Weights of a small GPT-style language model, trained from scratch on English Wikipedia: 43.6M parameters.
MLP neurons of a small language model. Each row is named by its layer, matrix (down: output weights) and neuron, and shows model dimensions 256-351. Each number is 128 + 32 x the weight over its row's rms, rounded and kept within 0 to 255. A neuron's up and down rows have the sign that makes its largest values positive.
After each neuron's rows, "fires before" lists the tokens most often just after its 100 highest values on Wikipedia text that the model never trained on.

L16.down69 [142 148 133  74 110 142 113 114  89 137 106 193 161 118 144 105 113 172 121 143 157 144 164  84 184 104 120 104 101 105 146  90 131 137 158 113 181 120  74 153 102 152 114 155  65 166 115  85 109  73  72 150 101  37  82 105  94 154 164 152 100  96 155  81  55  84 122 123 153 116 147 149  82 168 152  37 117  92 152 147 106 133 153 161 103 145 103 134  96 146 115 176 164 122 144 166]
fires before: "0", ")\n", " |"

L3.down805 [167  76 177  92 120 191 138  92 132 134  92 152  79 144 146 119  61  92 179 133  78 171 142 117  81 170 111 150 140 135 114 117  65 154 162 172 112 134 104 141  98  96  94 155  79 120 142 146 128 149 150  95 114  74 100 145 154  71 144 107 203 112 140 100  77  45 112 101 143 178 169 127  49 169 127 154 121 119 147 122 126 178 101 132 142 131 112 147 110 140 170 144 114 150 150 133]
fires before: "2", "1", "3", "5", "4", "8"

L10.down977 [139 109 139 159 137 128 149 183 229 120  77 136 148 180 118 125  70 144 133  99 108 128 135 147 164 115 114 107  73  78 136 151 168 190 126 121  78 140 125 157  79  96 162 132 127  99 114 133 145 102 133 182 159 113 170 143 165 171 142 101 187 116 117 190 113 136  55 122 129 104 164 125 155 114  91 101 123 143 151 100 129 106 194 113  92 127 110 137 145 149  70  57 156  66 156 105]
fires before: " ", "loan", " ("

L18.down688 [166 178 195 149 138 133 177 133 139 135 156 105 100 128 156 204 165 137  58 141 112 120 165  70 160 146 137 115 125  88  86 129 175 128 174 142 164 149 160 154 128 110 127 113 151 158 160 108 216 158 123  75 128 187 113 187 113 141 161 152 116 122 116 116 109 173 131 138 199 153 125  84 124 165  56  90 172 121 102 124 131  96 148 107 133  78 121 125  81 108 150 156 100 137 126 160]
fires before: " ", " the", "g"

L16.down745 [128 161  94 182 183 130 167  98 149 124 103 174 149 117 156 112  70 151 139  97 129 144 109  98 112 128  92 124 116 117 144 129  95 134  72 115 106 156 121  93 115 114 112  99  98 102 157 100 169 125 116 106 169 127 151 169 136 161 200 156 161 123 121 100 140 127 186 140  57  98 136 127  93 107 136 153  77 124 150 180 117 131 129 177 130 143 171 162  80 123 108 156 120 114 132  91]
fires before: " of", "s", " and"

L17.down414 [128  94 191 109  78 195 163 135 130 147 150 138 131 165 101 112  83  69 146 143  91 101 123 129 125 110 141 124 134 129 133 157 164 133 147  96 111 123 111 183 126 156 177 134  95 149 108 125 124  96 130 114 114 162  96 102  76  84 197  97 114 196  85 164 125 117 114  97 157 184 120 177 102 116 112 133 104 148  76 137 157 184 132 119 157 136 139 148 156 181 191 133 176 141 106 185]
fires before: " ", "2", "1"

L18.down329 [107 130 212 101  94  72 167 131 148 152 130 153 184  90 101 119  63 112 131 123 190 123 138 156 106  73  80 127 108 139  69 183 124 147 118 149 104 160 137 102 141  99 156 111 125 144 106 153 148  92 147 128  97 155 169 163 142 122 102 170 150 101 119 168 141  91 128  88 178  78 118  77 107  94 123 125 164 165 126 159 116 113  53 177 116 137 207 159 122 118 123 126 115 143 141 169]
fires before: "0", "2", "1"

L18.down819 [123 126 255 128 149  77 110  82 110 133 131 112 138  71 109 154 110 136 108 111 105 160 133 165 107 124 198 124  82 104 119 133  97 125 104  68 110  92 159 172 110 128 177 104 122 184 141  79 115  88 155 116 108 171 152 113 136 115 129 149 132 196 124 123 161  69 117  93 178 129 181 139 108 120 203  97 104 169 158 124 114 122 118 168 126 119 131 152 110 176  98 123 117 127 143 132]
fires before: ".", "1", "°", "0"

L16.down97 [144 154 106 172 169  59 148 101 134  79 103 138  95 123  90 120  90 142 150 168 110 158 146  55  74  72 142 144 140 105 129  84 121  90  83 128 147 114 109 139 114 157 142  88 108 140 141 130 172 149  88 152 106  57 115 145 131 121 112 144 137 187 145 109 200 124 123 114 159 127  92 125 195 148 187 126 136 184 120 160 124 106 143 115  93 196 119 118 168 155 115  91 118 119 129 152]
fires before: " a", " an", " the", "born"

L16.down596 [122 178 133  66  76 112 139 101 142  93 126 116 164 177 165 153  33 112 171 138 141 167 138  97 119 132 101 127 120  95 102 120 132 146 166 101 128 123 141 162 142 134 225  97 111 117  75 171 127  99 103 123  85 158  90 172  46  97  76 100  99 154 114 165 164 161 180 116  76  99 141  74  92 145 186  86 134  67 125 145 117  71 147 144 118 193 119  83 125 155 107 136 151 113 185 115]
fires before: " in", " by", " at", " as", " on", " to"

L17.down444 [100 130 234 144 121 143  96 156 102 166 118 121 164 106 125  39 103 181 118 142 167 123  76 138 127 167 146 135 128 114 212 173 154 128 157 156  85 143 124 151 110  97  76 136 151 164 173 127 111 143 100  44 104 145  84 139 135 164 100 142 112 116 133 158 103 158 135  84 143 129 143  87 174 167 180 109 118 122  96  35  91 167 115 101 118 165 166 124 130 142  99 133 164 127 121 128]
fires before: " by", " in", " on", " the"

L18.down820 [151 162 125 132 139  83  88  88 137 175 130 119 203  73 140 133  91 125 123 155 109 205 126 169 107 110 170 127 146  94 154 126 164 209 120 144  97  77 141  98 146  85 134 174  81 128 157 141  40  83 131 143 110  72 132 166 133 132 179 153 111 149 156  32  93  93 117 120 203 113 129 123 184 126 181 152 132 101 146 131 165 173  72 108 102 167 114 135 150 124 153 144 111  92 161 150]
fires before: "0"

L17.down1000 [104  96 158 174 178 155 136  75 107 116 121  77 144 158 141 149 114  83 159  69 104 123 121 107  31 101  71 194 129 172 171 138  84  95 134  98 134 110 118 116 158 113 154 118  86 117 107 144 146  36  76 149 128 138 179 148  74  64 144 162 103  71  86 103 168 125 142 155 167 161 166 101  87  99 112 124 141 124 157 121 174 122 121 151 144 137 115 136 113 105 150 164  94 127 100 143]
fires before: "1", "0", "2"

L3.down810 [147 151 168 116 127 112  96 104 102 104 130 161 137 112  94 121 160 114 115 163 123 136 144 121 136 130  78 147 124 132 105 141 182 132 161 158 128 112 147 126  54 133 123 150 186 141  86 145 125 130  97 178 131  99 129 154 102 123 120 135  62 111 147 177 128 101 120 115 130  93 121 125 130 129 101  86 106  86 136 155 133 130 140 123 104  69  93 139 160 103 175 104 137 129 137 120]
fires before: "-", " ", "1"

L11.down577 [154 147 129 156 133 142  53 129 112 141 178 166 126 114  58 173 140 135  85 121 101 146 137 107 160 142 182 111 138 160 175 150 115 153 197 157 119 102 112 136 148 155  94 137 160 167 137  96 192 170  75 104 119 103 121  99 128 133 113 124  93 113 173 112 136 106 125 121 114 146 124 124 119  98 116 140  72 167 120 204 153 111 103 137 158 133  58 132 135 104 117 173 164 160  79 123]
fires before: "1", "2", " when", "ope", " "

L6.down699 [144  98 149  91 124 143 119 147  87  86 119 116 156  95  76  81 163 131 130 113 171 106  65 148 147 131 100 151  68 137 132 123 165 128 127 112 121 100  94 143 141 174 110 136 126 124  53 181 107  86 132 133 154 114 156 151  97 110 166 205 163 110 137 134 182 167 111 120 177 123 110 161 148 102 136 155 153  99 107 123 147 106 101 168 133 117 108 129 151  88  89 117 110  76 143  91]
fires before: "0", "9", "7", "1", "3", "4"

L10.down330 [181 147 167 130 162 173 138 135 169 121 121 180 128 130 168 113 130 103 135 117 114 108 124 129 163 143 156 141 160 129 131 167  67 116 112 164 159  71  98 128 118  94 138 149  84 186  96 109 115 164 105 106  92 105 184 145 155 141 104 157 125 140 136 147 117 120 140 174  79 120 129 195 146  92 170 179  80 125  79 189 116 170 138 131 119 158 150 151 107  85 106 157 119 122 163 155]
fires before: "|", " ", " |\n", "|---|---|---|---", " |", "1"

L10.down912 [105  84 114  41 131 120 136 106  99 142  50  89 118 124 116 148 123 113 162 140 119  91 123  85 134  98 100 110 111  96 117 123 157 116 154 146  65 132 181 119  75 109 167  57 186 162 109 117 124  85 126 124 112 123 121  80 142 164 134 100 152 108 177 145 124 120 145 117 143 115 140  91 107 180 170 134 118  97 118 115 188 170  73 138 145 140 119  98 164 128 129  53 106 163  81  99]
fires before: " ", " was", " ("

L16.down404 [149 113 146 119 128  63 102 108 177 112 155  99 126 118 119 136  84 107 106 120 127 112 170  90 137 101 135  69 171 129 126 185 156 171 196  77 115 143 131 144 186  60 156 134  93 156 165  83 111 143 164 127 143 179 104 164 155  93 211 118  89 121 124  58 182 126 118 170 122 134  97 117 152 183 111 128 143  91 158  78 120  26 122 129 138 127 129 167 101 157  99 164  98 161  89 160]
fires before: " ", " the"

L16.down350 [140 147 109 125 165 101 137 104 152 152 114 182 153 145  76  96  98 181 140 128 166  99 141 130 140 119  88  83 196  92 138 166 100 142  79 111 171 119 135 118  85  97 149 171 142 174 163 108 138 112 110 114 120 145 127 157  94 152 148 132 138 112 116 118 118 139  81 122 135 116 112 100 128 115  83  91 136  77 140 108 155 119 143 175 125 140 208 167 166  84 152  81 169 102 131 165]
fires before: ",", " of", " in", " and", "==\n", " at"

L11.down674 [168 109 131 112 132 124  94 121 128 106 157 153 105  77 120 124 152 135 138 139  87 144 120 145 140 153 170 151 149 116 158 155 141 190 106 137 103  78 158 119 118 206  74 132 148 169  85 156 201 154 100  97  94 181 108 164 150 143 100 130  86 132  91 152 109  87 114  77 138  92 159 104 184 153 183 167 111 133 108 173 134 182  84 133 126  83 159 120 121 115 148 146 114 110 148 154]
fires before: "2", ":", " ", "1"

L6.down93 [ 82  88 114 116 107 162 129 157  86  96 175 138 147  72 139 133 133 131 170 164 203  83 158 108 138 173 119 103 189 135 138  93 104 103 127 154 133 165 131 101 183 101 109  96  87 123 166 102 138 142 169  64 129 117 105 125 107 136 109  68  95 171  82 152  96 158 134 106 115 199  82 147 166 108 184 156 140 113 156  57 119  88 153 113 115 109 112  79 121 186  74 144 144 178 135 112]
fires before: ",", ".", " and", ".\n\n"

L2.down924 [130 109 178 140 212 113 125 105 151 160 114 155  97 105 111 112 147 166 136 102 142  83 175  90  86 102 114 159 102  59 112 176 108  90 156 146 141 155 100 156 159 103 163  94  65 144 159  43 147 162 129  88 156 103 141 152  87 132 139 153 109  78 181  84  97 184 165 116 103 104 176  76 127  98 133 176 109 113 126 145  93 161 106  72  97 178  96 128 114 147 109 135 121  85  85 182]
fires before: " ", "u", ",", "ope", " |"

L6.down1018 [ 98  68 189 138 133  95 121 151 125 131 118 140 195 149 150 111 109  85 117 129 111  83 115 156  96  78  96 133 141  93 105 113 156 151 136 106 175 133 112 164 121 118 154 124 136  96 114  92  94 111 190 110 136 116  76 149 129  87 112 126 191 113 124  81 115 158 157 143 161 130 127 105 172 163 158 114 148 129 156 103 159  66  96 132 163  92 150 144 112 118 157  90 157 193 110 157]
fires before: ",", ".", ".\n\n", " and"

L16.down485 [124 113  64 157 130  99 126 114 144 133 149 192 105 128  94 175 131 168 185 171 149 164 143  86 147 111 165 141 105 161 109 138  92  69 135 148 158 116 101 151  92 129 170  55 118  77 105 158 104 147 140 155 117  97 158 159  98  96 172 156 166 100 149 139 133 129 128 126 117 121 155 149 121  96 155 121 136 166 158 199 122 128 133 121 182 101 106  85 100 100 146 150 238 111 189 198]
fires before: "2", "1", "4", "0", "9"

L11.down1003 [126 148 238 109 156 121 174 178  90 146 115 112 150 132 248  93 121 121 162  80 179  83 151  84 156 105 163 102 125 132 109 145 138  84 156 145  59  93 143 128  85 126 179 142 158 149 107 185 156 137 125 130 174  55 136 120 147 113  36 128 106 134  85 117 190 102 187 120 149 106 139 151 154 148 135 127 112 151 132 121 142 109 124 133 114 111 146 173 133 132 148 140 103 153 142 124]
fires before: "0", ",", " years", "–", "5"

L2.down1008 [ 93 102 255 121 116 173 164 125 146 145 140 105 154  71 145  63 124 101 101 148 123 153 114 148 134 176  67 167  80 180  98 104 176 103 129 113 103 113 143 145 135  87 176 126 113  96 122 213 144 169  68 124 147 129 108 131  95 153 166 156 109 104 164 130 116 150 121 133 160 107 135 144 109  95  94  59  71 181 134 148 147 131 104 147 132 126 170 116  74 104 144  88 145 148 126 128]
fires before: " ", "3", "2"

L18.down279 [109  89 131  68 101 164 126  93  68 145 121 125 180 119 162  58  79 133 128 163 139  76 104 149  90  86 176 192 131  84 200 143 132 148  97  92 159 173 162 106 135 121 116 164 126 101 126  70  88 155  84 171  93 176 139 131 157 129  78 100 148 164 114 139  76 160 113 154 169  71  82 115 155 122 151 138 158 105  88 113 130  98 124 135 100  64 118 121 104 135 135 132  84 131 146 117]
fires before: ",", ".", " in", " on", ".\n\n"

L17.down93 [ 87  94 167 136 133 102 108 175 134 123 106 161  83  48 172 165 145 102  63 157 107  98 112 113 130 171  69 119 124 123 102 167  97  58 143 136 116  99  89 181 117 122  62 147 103 142 120 146 161 111  97 124 137 190 174 125 180 194 147 140 136 135 181  63 137  95 125 120 149  62  85 180 110 163 150  96 151 147 157 183 140 148 150 132 145 146 127 123 163 163 101 133 188 118 108 128]
fires before: "0", "1", "2", "3", " the"

L11.down616 [106 137 158 108 114 106 113 162 177  66 136 129  88 135 128  97 133 167 144 117 142 166  81 138  93  42 136 144 139  90 132 123 166 174 111 116  91 149 141 140 134  97 163 114 125 159  99 152  93 169 126 128 160 142 104 146 148 111 163  98 136 160 164 177 129  72 124 185 132 110 126 123 121 130 120  83 156  86 187 124  95  83 102 105 143 115 119 125  80 116 161 128  97 146 107 179]
fires before: " ", "-", ")\n", "="

L3.down222 [110  71 174 135 112 124 167 126 167 119  91 113 124 109  68 136  62 132 118 165 117 136 172 124  77  84 171 140 110 108  92  87 140 190 201  94  74 141 129  88 130 172 126 180  91 139 134  94 151 150 145 148 143 112 141  97 176 131 119  98 117 226 111 113 136 114 109 144 158  72  96 165 103 133 123 144  92 195 135 171 149 143 190 171  87  84 128  81 196 128 169 134 110 114 123  79]
fires before: ",", ".", " of", ".\n\n", " in", " and"

L18.down975 [184 125 150 124 107 151 138 154 160  82 101 198 117 114  96  46 154 115 148 132 100 147 180 107 151 199 118 127 150 175 148 122  84 164 153 160  84 188 124 135 118  87  74 100 121 151 121  93 156  97  97 112 173  97 102 102 135 104 122 154 158 159 175  91 109 122 100 141 104 119 145  86 144 168  99 214 163 117 173 108 104 118 193 152 128 189 139 160 135 116 123 124 174 108 146 125]
fires before: "8", "9", "7", "5"

L10.down528 [ 85 199 139 159 120 134 131  99 130 175 100 154 114 102 109 197 115 131 148 131  39 131 154 171 156 134 107 147  98 117 173 146 179 143 162 143  69 145 142  83  78 118 183 152 150 165  87 118 153  87  79 105 129 143 157 114 131 181 167 102 154 113 163 181 107 130 146 166 157 141 147 144 138 142 136 127 100 139 163  60 113 205 126 204 130 145 131 160 135 132 135 122 127  93 120 122]
fires before: " ", " Years", " the"

L17.down267 [117 117 119 168 107 111  94 150 154 142  68 120 114 123 101 168 124 181 110 155 149 134 173 133 102  76 109 160 112 175 119 107 151 165  50 126 110 120 156  95 169  93  76 123 171 147 106 125 116 102 125  80 120 140 180 147 132 119 132 116  71 117 125 101 107  82 130 126 171 136 158 198 165 186 152 103 117 176 117 128 106 125  90 126 140 100 165 111 131 189 150 110  92 143 114 181]
fires before: " ", ".S", " ("

L11.down575 [168 101 111 216 145 162  94 142  86 151  83 173 139 137 179  83 121 173 181 136 115 173 120 126  69 110 122 142 148 123 148 143 162 125  96 164 114 154  99 113 164  95 118 168  89 165 129  91  65 101 130  84 132  98  82 129 140  97 128  73  98 165 138 118 105 172 139 159 105 137 112 136 107  77 108 110  55 165  97 114 145 137  93  76 179  99 102 115 134 137 121  76  92 120 103 132]
fires before: " |", " (", " career", ":", " "

L16.down16 [ 92 133  89 155 110  97 126  90 158 139 113 107 158 115 136  96  74 157 135  80 106 114 170 136 109 134 119 138 173 141  99 118  96 150 130 127 144 124 164  74 195 114  90 155 104 112 121 149 149 118 133  88  79 130 137 222  79 135 149 122 115 102 129 104  66  78 108 119 114 169 155 152 138  97 141 131 114 179 148 117 153  86  88  98 140 122 134  85 156  71 221 133 128 149 119  90]
fires before: "9", "0", " "

L16.down171 [144 153 172 167 128  82  92  85 187 131  61 111  90 115 161 183 162 150 143 130 126 188 109 163 150 112 128 104 122 161  85 150 120  73  94 146 126 142 113 135 156 122 124 118 110 136 147 117 179 129 120 108 197 134 205 171 127 107  57 124 184 163 140 112  86 135 157 134  99  82 100 161 121 138 107 130 158 111 135 134 125 138 137 127 169 139  99 157 106 110 103 129 161 141 142 149]
fires before: "0", ".", "1", "8", "7", "4"

L17.down649 [189 152 127 139 116 111 134  85  99 116 119 156 134  90 160 182 144 122 169 141 137 146 147 169 145 116 143 173 153 202 153 123 109 143  89 158  75 181 135 193 128 130 114 122 147  94 109  76 100 144 116  77 134  74 164 136 115 154 156  98 131  92 148 105 133  65  92 164  92  85 133  93 139 102 146 128 148 161 147 109 114 123 123 129 131 115  95 125 135 104 157  76 144 125 138 128]
fires before: "–", "1", "0", ":"

L16.down844 [132  75 132 107 145 190 193 111 124 126 177 109 112 117 115 137  97 116 183 122 164 101 135 115 154 128 112 200  64 131 206 137  69 159  65 107 110 123 126 101 164 199 138 205  72 108 168 127  45  62 150 125 124 127 118 157 120 181 112 131 131 113 165  56 123 103 111  79 102  44 142 134 138  92  85 130 120 108  70  86 124  61  71 102 103 122  99  89 133 113 124 162  83  81 113 183]
fires before: "0"

L16.down664 [134 138 186 135 103  86 131  95  48  53 171  94 142 155 132 102  75  88 112 123 128  96 123 156 187  86  73  99 115 105 123 142 136 107 136 148 147 187 149 150 187 161 129 154 146 158 129  54 122 163 105 157 135 135 152 121 165 121 106 116 100 110 101 122 134 150 100 156  95 170 116 120 104  56 184 117  99 150  96  94 164 123 109 131 153 143 132  88 161 150 116 142 183 117 163 143]
fires before: "1", "9", "2"

L3.down694 [115 169 243 164 132 100  64 168 106 117 132  59 135  96 119 155 166 126  73 149 196 118 166 157  85 129 123 119 110 121 143 165 149 141 105 142 159 170 204 130 105 126 108 111 128 162  88 109 116 133 151 108 221 189 108 130 140 146 105 165  59 133  52 169 141 173 153 169 136  80 150 135 104 110 147 141 128 173 108 152 143 110 168  77 131 127 116 138 129 115 106  92 111 156 104 128]
fires before: "s", ",", ")", "–", "),", "."

L16.down441 [173 111 140 123  80 106 160 106 129 117 141 110 113  96 109 154  88 114 132  73 151 102 122 182 142 118  94 146 114 184 161 123 198 125 119  99  18 119 121  89 151 173 126 154 150  81 135 131 132 107  70 133  94 144 129 161 113 160 132 195 149 148  96 105  84 167 112 138 152 129 126  72  79  73 160 143 105 143  63 115 108 109 102 103 120 174 150 110 144  58 100 102  95 121 149 162]
fires before: "0", "9", "1"

L11.down843 [ 96 203  96 170 141 105 117 189  94 168 195  97  82 140 105 150 102 109 114  93 107 154 119 165 122 121 148 106 140 130 144 162  95  90 128 114 158 152 133 143  98 157  88  65 120 167 138 127 122 117  83 122 147 135 191 169  92 139  85 132  70 169 124 162  80  93 104  98  73  95 103  80 160  96 122  82 157 207 118 129  97 170 151 112 150  96 120 158 125  58 183 210  58 109 140 114]
fires before: " that", " as", " for", " to", " by", " from"

L18.down888 [103 173 105 159 111 142  86 189 144  66 199  80 137 148 113 171  95 164 175 132 149  90 144 145 106 168 136 190 137 130  95 103 131 146 137 121 159 151 105 151 112 164 165 122 123 111  86  91 169  57  69 140 121 169 150 136  70  87 127 171 112 131 126 132 104 125 165 108 123 116 116  91 139  95 171  35 145  57 130 101 130 122 171 117  94 141  98 131 164  61 150 154  83 145 149 127]
fires before: " in", " by", " on", " to", " as", " from"

L3.down542 [165 116 255 121 142 127  95 190 109 143 204  68 152 129 168 129 166 155 147  85 176 186 145 137 108 109 155 144 105 105 126 109 195  81  81 154 148 116 158 105 156 159 132 108 112 112 122 139  91  44 156 109 188 125 159 149 151 104 130 148 239 149  75  90 103 201  72 157 107 168 153 147 112 121  95 101 135 108 160 148 133  66 121 117 117 157 144 139 102 111  77 114 122 158 156 109]
fires before: ",", ".", ".\n\n", ".\n", " (", "\n\n"

L17.down56 [128 106 154 104 175 149 140  95 155  40 108 165 173 216 170 129 122 146  70 113 137 124 129 117 140  97  90 164  98 156 107 172 140 128  83  97 131 171 165 127 102 140 127 174 121 136 157 129 174 107 150 184 142 228 115 116 144  74 197 107 178  99 114 102 196  97 124 137 101 104 123 153 167 118 123 167 107 184 141 139 157 152 145 161 154 114 172 171 107 127  89 208  83 149 127 148]
fires before: "2", ",", "1", " ", " to"

L11.down582 [154 116 215 116 126 224 116 128 113 150  96 160  62 132 146 114 126 120 142 156  64 111 132 176  95 150 152 125 130 140 120 124 171 122 128  89 162 224  83  45 121 113 136 174 117 174  92 126 124 154 128 149 159 145 194 107  81 165 156 129 110 150 100 170 107  95 123 143 129 106 104 151 114 156 104 208 138 166 122 121 107 118 125 126 147 166 100  80 137  81 162 145 126 123 104 165]
fires before: " ", " Ab", "."

L11.down652 [ 97 141 163  96 129 131  83 161 129  79 111 151  63 119 125 119  97 111 137  75 169 149  99 178 138 135 168 165 129 116 108 149 138 188  72 129 177 144 167 167 140  96 121  98 101  76 131 129 147 106  66 124  63 159 120 195 126 132 108 130  57 100 164  90 149 127 132 120 171  92 171 133 158 133 178 107 138  99 117  90  81 204  85 145  99  86 179 125 111 107 160 132 114  43 150 148]
fires before: "2", " a", ":", " English", " an", " footballer"

L16.down515 [157  95 153 118 190 120 136 147 106 138 128 148 112 117 137  78 159 110 138 185  76 150 142 128 118 128 152  98 147  83 141  74 141 116  93  98 139 145 140 147 148 125 104  88 145 149 152 131 135 144 109 115 159  68 118 109 154 126 118 170 154 160 150 149 136  54 138 115 141 202 113 140 110 105 142 171 116  91 137 127 135 125 151 156 143 176 137 126 119 154 103 152 179  50 118 113]
fires before: "9", "8", "7", "6"

L17.down38 [128 134 208 126 152 178 189  87 139 144  99  88 147  77 102 124 128  82 105 160 105  96  67 140 118 154  98 131 145 115  81 182  65 170 169 124 115 114 121 148 102 146 113 162 113 153 199 107 154 129 124 118 122 119 101  70  97 137 136 119 146 111 213  77 146  93 104  92 209 131 136 142  82 153  72 136 123 164 142  97 169 170 165 116  76 124 142 129 164  93 120 163 138 114 165  34]
fires before: ".", "é", ".,"

L18.down1019 [188 148 255 122 120 118 115 111 102 104  43  89  84 108 185 132 123 191 137 128  85 131 135 148 157 152 109 152  96  63 117 141 158 150 123 130 183 140 139 122 113 133  90 170 157 139 108  65 150 161 120 112 125 144 107 109  92 152 112 144  86 114 123 131 103 143 201 119 178  87  96 135 125 122 134 118 110 116 189  90  95 102 123 104 148 138  85 161  94  98  98 100 152 154 129 105]
fires before: "2", "5", "8", "9", "3", "1"

L18.down635 [165 160 193 131 191 131 130  91 171 117 119 163 112 139 116 139 123 109 144 125 117 181  97  82 113 160 177 133  90 174 101 140 144 118 106 143 150 170 129 154 124 156 131 190  56 142  92 117 134  88  12 140 136 130 156 125  64 129 140  77 126  74  83 130 158 119 117 190 126  94 143 109  78 127  75 178 118 138  89 111 157 157 101 107 102  97 138 165 125 125  70 107 166 159 120 124]
fires before: "2", "3", "1", "4", "0"

L11.down260 [ 61 109 143  88 183 138 123 123  54  99 135 134 118 203 139 133 101 171 166 121 130 151 152 147 108  61  79 119 174 119 120 143 191  98 155 115 103 164 134 156 125 144 122  65 167  99 123 107 111  69 129 177  99 128 124 163 143 110 155 140 133 139 158 176 126 151 145 131 110 144  96 117 142 125 166 114 125 170  76  94 122 137 117 115 113 133 148 127 147 229 130 137 106 114 155 142]
fires before: "9", "1", " as", "8", "2"

L10.down270 [113 143 120 111 142 136  98 143  86 110 105 132 100 121 164 188  93  87 142 113 153 167 118  86 130 157  88 110  70 103 108 192 139  84 124 134 105 159 159 149 168 151 131 138 180 138 135 176  78 105 123 137 125 112 162 132 158 135  74 139 203 101 171 124 134  98 171 185 107  72 104 112 143 147 158 104  99 120 156 100  75 115 143 144  83 127 157 107 135 133  61 139 172 115 161 108]
fires before: "0", "1", " ", "3", "2", "4"

L18.down106 [108  85 237 110 129 143 126 147 139 156 154 133 154 121 113  98 110 103 123  50 126  73 136 121 121 119 153  98  99 143 193  92 143 128  83 155 115  98 119 162 165  96 120 111  88 141 121 196 163 131 119 144 116 167 175 111  95 129 128 171 114  99 133 121 148 176 114 147 121 146 154 163 121 112 118  84 112 136 134 174 146  55 115 120  87  94 144 118  87 126 171 120 132 124 140  74]
fires before: "0", " century"

L17.down898 [135 157 130 137 121 144 103  72 161 120 148 101 136 108 118 133 130  70 179 111 108  84  70 105 146 130 132 155 152 119 139 172 164 121 131 183 133  78 104 121 144 148 121 137 167 148 149 123 128 106 135  26 134 144 133 124 169 152 124 162 127 137  96 142 147 150  74 154 177 162 111 123 128 164 121 124 144 114  94 119 122 112 113 119 138  70 178  94 130 207  93 157 118 129 181 158]
fires before: "2", "1", "3", "4", "0", "9"

L3.down153 [134  86 203 149 116 121 142  90 136 145 128 101 108  91 137 121  55 185 115  70  86 133 142 103 157 129 179 122 171 141  98 130  93 138 115 128 126 114 119 138 180 112 133 135 141 154 125  94 130  79 160 137 118 135 152  96 145 119  90 166 115  59 155  95 112 130 108 124 119 100  97 184 171 191 102 125 171 104  10 136  98 120 134 140  96 109 129 112 125 170 104 170  92 121 141 152]
fires before: " ", " (", " Apps", " ac"

L6.down729 [145  65 210  82 122 120 116 117 161 157 151  44 115  84 161 141 125 143 136 138 167 119 155 153 147 132 168 129 173 106 108 112 146  91 161 123 124 190 133 115  94 188 121  59 134 116 153 104  96 107  77  64 129 135 118 157 147 105  96 121  53 118  78  96 120 166 149  97  82 128  89  98 120 107 139 178 138 175 165 101 104 128 137 151 104 101  69  56 178 129  55 147 169 151 136 103]
fires before: ",", ".", ".\n\n", ")", ")."

L11.down122 [165 102 108 101 128 113  49 127 138  92 116 148  93 126 148  92 169 130 188 139 122 112 170 124 124 151 158 162 190 190 135 151 100  96 168 107 131 135 140 125 110 141 111  72 122  98 163 123 114 159 193 152 126 143 134 111 160  99 110 168 117 125 165 177 175  92 151 150 116 101 106 137 134 121 107 158 129 107 174  46 188  39 153 142  99 119  90 154 168 169 136 123 157 110 100 124]
fires before: " ", "1", ";", "7", "2", "5"